config.toml
norm_place = "pre"
positions = "rope"
init_std_o = 0.0
optimizer = "adamw"
warmup_steps = 203
decay_shape = "linear"
final_lr_fraction = 0.0
max_steps = 9089
MLP neurons of a small language model. Each row is named by its layer, matrix (gate and up: input weights) and neuron, and shows model dimensions 128-255. Each number is 500 + 50 x the weight over its row's rms, rounded and kept within 0 to 999. Numbers have three digits each. A neuron's up and down rows have the sign that makes its largest values positive.
A block is one neuron, or neurons of one layer that tend to fire together. After each block is what it responds to, as a language model described it from the Wikipedia text at the highest values.

L5.gate183:587437498601479419455538441559518502460534492487523448488411539567519443438558437560547551449435508515414507373482455572546530430436483494469419490465461539520490486511472480477470461543520459575523542514523437514551505472468440536459559447523468471495465440509506608509499548534494589475404494510482553516552587546400528521605459480548508485541489467502476419479560613483467416510543
L5.up183:460521437433450506560452520551437425420544515544532554548494480395548487399483407442472431488524493607562457525475558486613527531571499475492478353481520501491424537568409468422506548422456575572475445437468536432496472539456445410514462563493503586628492447507585554450522503520417588506508465509496553582395518505564539377465452425497540448502502594438499434495410494494538495480513
L5.gate185:482483440497540508565456512486452487510417560538517519495460530438498507468470503541520508522408514477510479535514401426457524412463472390506481546446417522492442471473517445455413575512595449548505535497514509529482608555409488504571522400566564475470513532549448487411493491399526574537492496486475534538494593510533568495496507465578604503474480552470569448493462530574589549517611
L5.up185:532504478501494539450491508580462578466528615536428566491476420480532555494479559502446381546551506542428457371479541498478452530528557503412491417498449562532520543430410448513485504536540465526585510547494458561444477499397504481570579593485523533452399494557497575547493484484415521494545489466480573572530512481487498465566529478522545444467573527479452468520593550486484364489502
L5.gate231:524411550500511539434429514554470445515484443493453497500461553564504537450478536403576454511451427508430450459428452545491523441414593461363483442466540471530483542445473542554509438537472467447479453530593545544421585449525523522500507469497419467439445523475502432494524478547454475342482548598467540432667485555509563529509494482537396440548442459514539508431592580450499529474494
L5.up231:543487408545531550540576450536532478539494427515494501442532507522498574514562464507509456439473523542476481367441476482443510485389453540526484437497499445525462533516541570556465417451563588529514470544518442477471506530481314594543573548503456515461447533450621522590514523552404573483529550502515492509468445565552581451559403441514520469475473450490446511470501529502490485457528
L5.gate245:640445456495538568522537452521526426506393471514509515552570555461474525419552492558507503434540461569445435457475445427573503520502441448500565475474480542480480552479436554435624558450442590624520446476495508520487533567478484493477538488459436482459490486475496500483542560439374529447451478525358611545506472404568466485453541485498432543548448460612512469476564573421442463535572
L5.up245:458665494561399486422443552437509560563502487521494534461492506438538564590503496495564565494484596465577466536552539453367489553512434510507503424569517390531414455527509557457496504536563582560563492587498489466423474530421519404457488539504570542542441551517542456458595394536426450597390529513462509560504553434490548538502474433513503541524512546484436608517564548513437519445425
Responds to: Binomial conjunction joints

L2.gate65:478512499439489535527495483534516411517474520480523482467451479528483450449486423599488481527524496540521475458391395503439513538543499513589434475535547501534455492451497543484548455530504558471403525387502579535497457376494515539500517556453469495557423445416489425493546421491451433436437505448473515517489660460546520529432428534408477515402564527474519558454547521489504439478572
L2.up65:455512599514617383506452502498484487456464462478519581498453485468541489583571473535482439500553371476553443476529476417528513562574499574444499534571464534456489473543496523510493547520445499508560540395468457479459542502452520409518458524508628425537433403529462497453398538509599475491530536509477576538450473518507491530478582594449493456562541500383460686525471549415509494502610
L2.gate364:589542362480541565498525488502488516491537504614532500543500444473521491524503419501486533470431461538485542464548485530491501476427541480416430522449527485605465403495480597439495504519553539432456574446519485482523484394506467496516526508402577508489452437432483556526445494448530496367510485450530585534499519498390455480514464524510499510496527488489539568462428585561509457518597
L2.up364:590582543370547489529556512546579527453495495482548493475468492460492518496496417446442438589480539494597429517496502448411516510483475468399472409534502492520498485435501520531403494602465554530465492448511510500544465399491437414552463505556480481547489468531471441466442497531451481490532554406488480441457526421448487500574448507397585491395547548447493479394554566444482586500528
Responds to: Name-completing word pieces

L4.gate61:526574503489470493494452475545474512490476531374434468397460448551495531543533553562504433454499446474445611497513385516507520513523560587479507455489553464549515488483487459521508511514549577462549553475562513506560509451525454560536453491442482502448471484474480550567532417550553575484528552493395526455428436529580416455466498553511540519448544588561557437538602528570506433539477
L4.up61:461474480456463517463436553423485488443455526501449484504453535518470545446529601503450503422454430532467486526393480565489481475542536528552511539410491548420528438494498575515422532443512416482481587470453413572537516471485516526517581400568481537489577517506570468514506465474481464423551510564551504606473393534376547457448554566448432508485500429460500482510499489460551508511476
L4.gate81:505503517407603481504477463478571501505514471509463632462448474469550509499496513474495529482588456424495530468524472456555511556481530391487491457504529472439492456467539494469485485451450461542577519437342509461540579539467562458535384491570467520527508478478522525454475548530570519464548573499503550484547353544461371457538464432491487517577384609516478437537497589444563519520475
L4.up81:536484471478451485540511574496496490457528496511542512505444574440472527533500572502536510478460467464534505503546488473496554487518442464409522540439476544533537488460490534487555457443580476581542572471509455585420561531520589493546533473592407515414486563472478500594450475441565506444492511453537526513478484543552490533530513487521521485448458535436504499572342495449482521521601
L4.gate178:498580520401585543498404513475470472460499597543464526469449525553517601507557615486375552442428481502371563418428445517460462571483405463486584447487573529504467473509448522482518488502506491499496468485415503526476543502491461498480514432463489526509390469637494495468488451483517544466508572480426582584462512556433476449523569519527477577494476506523450419583354546548505487517496
L4.up178:510445600483510441480494544528534535521449412533477536523651387443546513496484501509464596517454495460469475456501524466536464504496470412468462544505487495464571515485487462469598533538675605364553430608434526444398489551427465560506510535558484435574546414531522570555539431489536548617574582437477557497480529552526563564525545450470522493490439498493511500621444489484447458461518
L4.gate262:489510534592414500470394434565466514495529470447444446460431470475476393526538482421501488434474478423465508525457596438563450505507478485537438604517565517507538453514554566580439529444585489472509576479532437525586504451436470500521494563511507441574469488502614523458480518478424540465570486514509493444510555522604410468440432478540563549426493445518489444556495496492529506482590
L4.up262:533495570449529522412493470526505538553520570547462485443451475557490519529448522486412537423511529442505395461425487613488516516485415543485484477496468486545475435535489508478506557568441438568482526460479475492606387642544595480428500536415428516441479407546509493430460529569532475548515428546505534391404420509448601514460450457523497541458456446531427544491485541536447570562420
L4.gate278:490627413525470432489472576460494446416525548433436517493452565442511584415507560505427504474348511473493552572513500569541524509496458517457470540496483559466531462454445538482448503521448449449460609463505483476488544504528486484523527436507473493573542370577571500390449390491501476457429549539477539524455486535549531499433444567563467545459463499501502471537450501475367520556562
L4.up278:456502571450503455484552503497489457474465501467437568447451536632495494453438599489391530526433407463503541557499449510531504519466514396460518471481502502504536444493526513626431539526506497487514532402510555598441489477501498495596523492508518470415486519567498501467487458492520565401542555571458502502421421569450488603561602516497470447526442524568510377492520420466547500457583
L4.gate321:444497473509474498520517564577551449555545435442532509511397457454449381554579511572469452505508460469446487436526522500610494467483513431559463492456485439565478448374565465483490499518565448531517486448536487458508513498467452548579484396559416515402560412573547475457519468554535581519456481458513525500600503539547508544483463458474494433438481481501596488511536647509476485527512
L4.up321:512563516470580505438565490468516415478504486490538486508396624506463494488599525423528525383448455454612550468437568556520562517439529559525586461481502449428646480493436636490412458451538425457566548484502517517525494501503486422495520476514439542461549553465418529481391522589373458516424514519501464508498429571546461426523519596556582460439479604517422400569568531526519447598488
L4.gate354:487552426535480498415508507511479557522545587417433582531479495546503488472546520500514474511414467489448522565518462493541521499427482398549521542461558512557523472518444557505558516500506457502565560463493506504493456498493454458501473413503523363547440398519476587533480451587536525578459531484470506545543496532474529517525514477522429569450555455587519515552428554481526410583475
L4.up354:448514508552429506479506508470553486527451483540421536422539473558564543513493517640520503497431513360574554455421400473505487494461461533484475425471434514417472488486542476463518506480485545538533494533437545498474566541457436565545470520663431509460484439505489575504497454529425499567566532440507460569560454447467410523508480488602551497473528471558545510461483438436472538565457
L4.gate404:429484413493528542439577467515554519490470474497451371478478498490429456495440552479460483547460479450516513496577503485533475529470587465552601509531484505603483466403503443475452574568482392433511534459442544510633479473589546474483551448491465533508535491552493383450462554426538573447426460524511551518505421509496586483533570554541480504534388559466499408535402577566526444466479
L4.up404:502495508510564480398466575479499521492458522480476502447526497506496484480519608474454609490419506469487508510506530447460485566498446448533589426627409538596530485502433513551429594526498469521531477460628533512455538589532550435496576352490474458467505479513500486478554540476451460461430516440528424421536455517467419422533491532535551449515469563514530427529497522505496529526469
Responds to: Table header delimiters

L2.gate9:506499418520421455486580520556567493499635520495505489557541485416419468462488614568494479571514449512522507489443500489568524489447512405559613588467551552569494513577527450521539368485515493474533528443542312533523474501510497563517429469358499526453580465433512493494532478504436498501465529619527533414543505522500383579450526454524501538439533498507585437471459564466524437465506
L2.up9:500483436537467430513490534445530523492444462558456557498460421518459474511575492507449419520576519512466495548549431440444462471505425471520518501560492464482495571525486519584555499542606517457513490482451454591397505584545480584543494461513506530447520506484451590475518484510464446529509511589548534481576493537572501534468477439431494448450479569498405440548468430452518508448488
L2.gate422:545595577548484507554526543524525575456467594520493424505434584445577511487497502583503508567513488387570601533465503438492522535443503502477475499496547514657526492504450521556491528471538477484553468627508501467514450502493554515496487424490656524553481477479618587381496469438452463611400461486509485607474534518570493545477469511535569472435466475466507489555561557583442452406500
L2.up422:437515462513516501519477566479569509448528583566506472557508472524387520517568490632584533602540498508593544457571545463536538529496449484613512551445577538613589415571588527518399559551528408593532510458450522527525523523510555450489505469469476506503559466563535459409583512430487456553515449464442450533437568484414481502547510513506432522432543522514492530478498508523444554559552
Responds to: Compound-word hyphens

L2.gate315:419592525497473390517511487523467460443485581469439498407451462544474481459453520506490460561468442469518538560528422381474537506454507388510520481485545478500494441466586419495529482524479444515541549501539479530560511558500468471599388494393566486499497468503565460497516393553502477443477479517430657531500455535525516541482504572500390527473552450635578510521457519533503466477563
L2.up315:380429376387488548518434580519497412420521513500517586497506516487499475462507492566510523460554586484521461463429463552472506548531522491518398579459451509492463381498404491388500467475485376558508532453476420507522636513486556476535512431487536478516525496403498489436470518484422551501473494511492509515470542538523502485454483573426504438442513470477479520558452534439498470605484
L2.gate507:484504485445454522545563521570501500535510471479406543426471542438467460500472504591461441561451534506504496539430548411503500551516534550471459423542506559526515486475502527420510525489523561540561440439441543434465437497486520485452482466464426541493422534498665419412519500478578534490446510585444563527520463588543412447558489481567456609447460587582585465526461573512479512509561
L2.up507:444487374520549544560478523482556456598476537466472474524431482507359546514554449494510545417393556508469543594522461611454524544440499539505508566500473498505522477514286497528504454407434458538482408455515592520505486513498547438554467474516512433510501510570487551518451507410489442502581571449490436599515422566570519498387530516474467506427455440532443491531517471431527503529525
Responds to: Table row-start pipe

L4.gate21:519563437507511423451568504587492534572557417474486490475501481453487467443514530494517406496504451491482495486421602475477426541505549520467529487512392493571487592461590474486565493515403484528523472455588523449440558472526453489383453403576439409496523552463537475417535441462542495484478419430452493521453467557504466484550560450532441524519542485513522514512525695545513534458518
L4.up21:548436501460465424565501399538467469597474587517464469502381572554495552578564424437470549457519526526588526480471497555503560446406500513444500524488528531537564481487404519544454392523501494484429504482509490575510517522521430546543550446504476544492516541512462527515529579473508427531528549460493431524437398609525479563491540482562474479561479518489374494542477494460540431567487
L4.gate29:505481541609464483568561452516631546589584505429483523515494520440530471490487532515577504540443510442516569491510548553529526554478518508442548500514545500583559497528447431509471455382541469540580419513584522575526387443519443436459487515535499508500513496527414412508496592592540555498498461491447422537537456525517394486531629533449499457550500407534484459451540495562478428586510
L4.up29:472463501420494380502504495552494552464552446544497574510474462504509530467505484380535522430468504509490484437584486552469519409492596467461572525497439556522541469569443469353480611440502543550556504496521480521541510547594495486544444523580527519523494494503463534486570508477462496487493459535430521546467451510482537490480501446434494506479528415458469449620476562618472517528442
L4.gate34:535466511487609412516597542590473451421523507464508498545560425540491471414516537465476542494494510501425563481427415544530590490512565470489480548527501575565566494455438508535483478502502515554514457444501560555540540500581511460413479449569430627490516544487499516529543469560510593415437517444464426476601380473487544477475555421527436514529584510529573464479516542646533434543563
L4.up34:579510557475524479523465510427483477564398448489483494504458502568457526460512554476697448527530479584512483582494460557472465472478515540420419464471485497551461517477423455550485431556478439579493507516531396506423461429471413434533528511492505529485467622510425501463495559528505454515441585466568514470510550552479469592457494510461419487448502446419519577497490493425527465523452
L4.gate38:467519454459496603432567470476547386500596434402501510476410523538542494573493474564520513438461468545397561498472479467490525528498509519480545543431481543506438431503434544486506564535472440456488518476513601568491521504464451481562496513425499433580457518438539487582444448560614569563509543467464545546605440534484523506576572462471442473526482412465474587456383488547548476458509
L4.up38:462479495462483554491582435469475570590534535564569423514405488439553540579551507460497520473503534467469514531532461468506477523489424554467556565452447549506569560459433469570410490388565472458507473578610476645532494470487501494555471502538556479521534551456413494609471475521541526534531489440519435616587499506510464480476535420435565521498433528509429535467410505572564486409507
L4.gate176:458517440494538461499374578546543470583545456502516477550561451480445413470557502469470518486478449572473489508539412475551551578381602458486479467551561469577545558430543429518568576513388578496586549589563578500505509539396548461502422461567502561602573539448498447463476440410570464345417511478476478476512417469504415522537502425509440512439590490519540531508535480523449452492563
L4.up176:562442500508521508463438567510488430597573423528427399565426491538622446450592533453493493565510511531523492570536546536515482509420548523553516580520456478582547551454450448590597505543479399470542423568529445529500491530472517540528420477481515503432522466477522517534533461480543465374503480547541534497446480465450531449492491473517485475548514472456530531421474459495529515550576
L4.gate345:585406460576530569451561484460545513460509510472464452558382589529441491529560409511447530526531645493456524493505479361548502537518545499518470498461551444525501610434493488619508504470482507551441593435543541469484484565509461537494524470558445419506668464442533595595487476544566522554467456399528531424477495532552507537539592457604491503509569585462558459513507553488541485493532
L4.up345:536523617520499437525466450467531584480520443553555474446524469536550509534468508556484581465540454483427532547453523526480519608474492438548561510527471536536447470545475571574498508518523467490448492559497503544410472448474499471523459498417598457455533445502522569617525498474472504487514470483586495520485567518544557533564493411503497527466485483527513512483530532557528521419442
L4.gate348:438512480514465409523439508498551448523557489493417495523404452456442538515462512556476571325418500523455432561498436469500570473473488498477486468524499574512575515524487455471580475547436544487531478459504542505410524539517489528450528495504445515592519482357502546478453510493467542528463588609417526574467553393513555354517551488472446509512554492493537474470520481464500487504528
L4.up348:531517434503457493484519525493461513462462478506486548594534539472481572461459511520571582421484532547450535587526551484466485546587472546432548600501394492481613455482475510508476444495509571476484484430456414515458509508434439548456466496527468521493569430486484481480537519494468511477446533467521456646530548418446497439452543575469489468528460431479426559529582494440541596486459
L4.gate372:490438483435487483432519538530560405561518473460526421511428513516523444588508510525480491345506552526531509465433459447474530479487599465561517417481521563595495631530538454510547556573526466564548524545480590485446497509452485499580540497536466570449494524497560473473510521445557534549517482447480522421550522545502547492526469447409478463498555463586512420414452573491526472407546
L4.up372:508529480541485567411504466437552487510527608419455602518456543519499464541505459474525517484502454547438495581538473563440511455432559472507506458481505501450421534562494497588473478460481545512582465554490493465505496489509498442606478530507474520477372592486528596541510508489483423480473511489504501581583394522496502491564491425465515515503502526490408425499413507532551454435549
Responds to: Punctuation after "and"

L4.gate187:545547468460443490469493526620461529500459519515366445596424537465588529498520551475530523530392376542522508563490502504440558527472495513489503554534547506598455472557537400562526502459522483465592587478604486488435549598444454481453521492453582517506466413611514519521549477602483506528499448484455491471458525534545592507550514484467467544425449529390491508485464657507493561406500
L4.up187:488558471530529492467498479486472560360558492476473576502498464491490535491510469470413493423552497476477479411490531405546522552565478536548484453532562510518384530548520522459566541524472462583574538557419416433542562562481517512522493589372439510513458494533443608492541474479479556489536625544444574466569562517458397524526526437440554515464494478446506561617519478472500500548504
L4.gate206:538444538527527504466439534491524434459529464477573543598536486470536517487491502526503506539455405493464521504457591497513500523425545385440440524554452552508521528556490604531649492391495436589489526573548476520456567550460467512505559566522476469492466441494563468455446475488478427529459489386451521473437505520465476475517477493446519488581492421498447458512548458540568439525608
L4.up206:574482552530445445509539393523523470498488472486425420492539516606525581446389565579499529531549481456543468482531500521504541646445570614507459483520475527540561465467514472440557526584480562438539506520489482530531487487583562540422531557467576458588441446392510624502542484545496503504423469513529592603481584449536543432489523591431524427405495486523605534523595551459475447504481
L4.gate220:479474471523471482548475544461460512510542485438550518509481439525426502477519566383413389439441459503453427440480497520509560570545494493463479545513605497508478552583592532543538493594461539519492525579485529505371453504447473469429486495469486601522414404518485472533533552502496430488518449504493580471516453410486480533454508418489477532469600512530528476555516468491550425463597
L4.up220:447505568374493539523415614444448491468533523449448443497567491534531602535514517516468505557552467548500571498510474494482505522502546560507540532545540509547477500532499505471485585443556525484499505546547492317473600510455500538422530508415586525515518429509445546586585590465555497402514485579520532529458515553448463474492571492580485525502541515395500580522576500541502515433470
L4.gate329:359581452436508499442439558475504410460503551447507566498512520528518616468537462506448442569430437456592502530517432475490544470566483557434398411514601438505491493534484562457471480464507463532502462498473463509565522502495505586463377512559602545569405393496529512496594517461451504390518541501422494514464478506487603445499529499347490544577449385478472481455582607486494518520519
L4.up329:399593460494516532480455587464451497528424582547451456544514515457604534510500472447488506596508448544504578539499437411549520579548561502425518561464526498491549551508460480546516527430569419618507512482506516594507513546538562535502407551434566554423455477522415460500488451506604542387486537565446419398496489589549509448512555500426457465538555493416513554528458551594603507481497
L4.gate428:409594506538580375590468509474551470413506469435435452516532570453437586483570526469383470575430448496417498517539525483601496571450488521388502498552487573497561571490403483544530566506469471496499534561542565501446588511485623450527488441478519476454551449474559584454496476455529539487554418477524611545536504539530488520544547493447504561468449412541474583571495521463441507517462
L4.up428:489504486434610514405444543432605467497451530497539531583477463518458493394589542497539572455487533480537539526454550564448452496558552563509577548460503543461508470518485560493486517494538472551568470559470522471469462465549514545507468583506473513402544544551476486518492547643605447484486454570539448428523563503479519467473455530442613461539480446482568444579493490481515474510553
L4.gate462:679507455546533522524522555515503481502457493441523480568521505502378575524486465579466393523520519558490486511486548483464552600545470481481494445495470489556633482522556542477464523527442543470464407516465465455475556461476564495410479453562432532452425472562515490443523380506446546413443479513470539504477508421499561508520501552507466458426489429506482524499532461429452478475512
L4.up462:510461535518446541475552515492349500610442522510489429533514542511468591482462556558500497446621470406526458450488576432507543504554436481490526520521564421492491476561482547519430477387534510495524493474419509512519541418533531503336542537513556424467404479446459584463567534501567513473523470562479449448477551422532508450519530553398550441487486537557571477565563593443470532485527
L4.gate478:497546526632561425560536484559473504568511556383460575490508528471446560521587446502424471479522507524519538459518572427549516514505513534511531473460408385530496505559603607490561439414511535518530474453517488444519428496415487521389520528413499489488428402558615594504509463502462457516476474467432559524513520507587502476403520559449429503474500472431518590498476521576431456477520
L4.up478:539536500491502497523495585370545536486471495508549476581466457528409565478527570509469565395509424482540495442490515588554547507472389526440550501436498463457490544508463447583578540523499495503423488507522526529427545520503532441537445503531578480435489488547475551523451506487526511559484471563506568555527467482425513508471550577505492517564425474532511481617567595577574551525547
L4.gate504:496618567460517527474462528480535546480410563461530586444522468510469528442484482597428439591520461415523495547498559455467457526482467444430443484531556557463487435547575448511515516483458410521455537497543573525520457404569462482575470490408516440439433473488511464454545512504494444505473489428435538483435520529534485459458482510493467419613483471485430541530550535515506467482555
L4.up504:484520484565550483596516525491494430534426508607509553519534497465444556435605523465381480529522466550579436420530604468508483504440549475550482471545452578495616600489419529422576499577572577487501538486498456449476543510434440511556488441379631582544437469540526490373526527528544633461476553458457574502454492368497430500496505510418435518528399501527479475571470502502485512515461
Responds to: Surname tokens after first names

L5.gate327:498523516460556444528552393553499485557482544486534449513469395500470449432423571520530479504460401521512637538486507582563520482488495521451522495569520572532487469490503443498548445512521559440485515442600589475531494521530517411446491601464419485524434548541465494437463489597600489468523486447502408451462414425458550525443471536468571499597531465493494487427522567449441418446479
L5.up327:452507506502437628594478540507553448439500447447485408476461494494489422352538557514527454452521632576434536576429448546592485470509474463399428588476502489589521343429428572536447484504463504522474485481467568490489526416494531498418534563521462502485507526510473506581480499495500562504488550387516489509512509534454403508517505523430519510466561469477437535525547496512506454570563
L5.gate360:480515512466517493546469428533593529571516471483603450479463536534504494485510550543446443435463459543563502525416479455498547459515499525480519623530439475476560388564462482539423429492528494551490426510533553533544511522522495523559380385574487566547586548489481500485507471520521537456430487412512574636474514482476466478490433566480503532523532497551567549538515562541482504469471
L5.up360:533551550547531476457439492524439500490452488538538524538513531446419512530496496558452520491423499552425432504407435605514550524471471372452453537664426512589452404488470403516483525488503567454485460536508605447451505480576535557510486452508459462568520515539466475497528532466466572452483498455544474476465481462535562520493494563480458453518536522476465429492494499536509511424573
L5.gate364:554558572431476478507526431495546543551396479533498399513508542521480467429478604534372539457564548562385555521493470540487535487484510591442335503482482468499460456492448469517515535612552481501559443577535556494404487491502430486524521514573512503540470521424482558520529483577556554530424485473488545521459422432491445494550536460517531584608566570404514529580574597445495466527430
L5.up364:516507477460509523533573429550477551596474467548485435516522452610538469552482489522598492548451511600473542612552440521549467533531507459549595468532458504496466536530482517429460410534466609502566500465482557515473431463589556492551548540511536509432501544511507464543451440432529503470435521446424524453561452511479407527519495454455536429501547467467507459474623547614562446504503
L5.gate434:506520486491561515438473445494581490535540436517470496461489415364432488554512457595509507457413445567492523521472535482483460459447533505463499438427419587517465466523532503514465649559375485495523580443471567484541503514493476500553493503490417468549550530433546541515521467475554506428459456583514529551535538491581440366567485501503428560454503560481443476531503490371566483471504
L5.up434:439377597431536483533430430519443641413602601518462486577446603453595477489487541387521625567510550527612541550486486482557516522511420544519501501546489523522482553524452528524486501470546414498536500537520574457483508501472482510531580514436443417509576506583559499500521530469443573532401431489483568436459493493432481434432540506433505450630538612569520411427571436499480382525455
Responds to: Quote-introducing punctuation

L5.gate269:597503514500522409495476507428610498530524538475569507534471433533453544547502530514404478551504458405410472473476541410521527436480572538423450590401472530471536508499457548450529598483521418461551520568542458532578458428486583556592496496611551469469511454509472487388566475484490556495542514528499487533459448491481380478417595513498448562534442462525486452521475465485459519564481
L5.up269:486549520531518439528502499462512519389429532496623586461550508398445464593432410493546550535504441494516470405502581536595561495517470466458513507530470518510509554555454516473516478506466473506506480478434577474486583542486496469536443449514406561558404600398423517463403454530554512490562473608470494567498438459488450499474569439464499456443504395592508544363521524497362388532430
L5.gate306:518530542540465478542497549460505468510475452491504509541510475464605474554494441517440564512553494470475558485581470488476435576532474440494499556415517393418466514458502551492502540399533575436493541515526515465501535537525480571515518381493461521556483470495560441398454357392460533449438447421410485498531568508540465466530534552487497628591464496447496509529503523527525433448508
L5.up306:617531480466476477431443498429477474510456545489529563507487563493530530461463487461516517493454472465480438501501574409447495581504508527457495470517462477506440539609528546477526423497444555487493501474523417391529510512498465497484500568532462463441488523491577517416598454502458452528515559380430569618532472617459493467551459487572478535383546514516476591532509509558473479539570
L5.gate376:543577525532417468466451482443544469492537598531514478579393469465490528500576625438452580461322496583574597542422461492518499565437576477527501575557485425521569515492505455520528623467461452496448555404500524507523409466449574458470485529406493488472491503503634519515532510423495587484533417433494482522536454484559518536463631484496462493487544478494504511490491515508548495586537
L5.up376:573486446503579440475431514562545557511467424495489481513471493388528500432418519506566462512493414506490511553465566508539515487463519521531437495481506461524456492431420484489550531421396483470501563439450547492544445500483512625447542448521512460556446466475552473479482536433466563516531563477372474592531398493502510495515531540496481495529426402558517540473464594417502423528471
L5.gate445:487510433429490469534428485582552495435448529502475553501502518474463517501401502460375555524490455451448571517537514486498517501374479544479510503507478520435538516453495450473495493426432525396580543515551584480530472484512455479508480477523472486525483457427556484439484457457502546576513375482468503520524497484443414494558426413479460504484489513516476568490506550503473528468635
L5.up445:679514473494429485463467560452513456431511469509511566498459481469459483453450453444481534474532518427486560482427501454518523433392461517511541622535503521512492508509469498424501489425576517482502525535542529476541527500488522567505519473579498550499431415485453527436539514538398633508548458542480477494478587567497439522521461483437535526482476509513476506570372505542393479589489
Responds to: Table header separators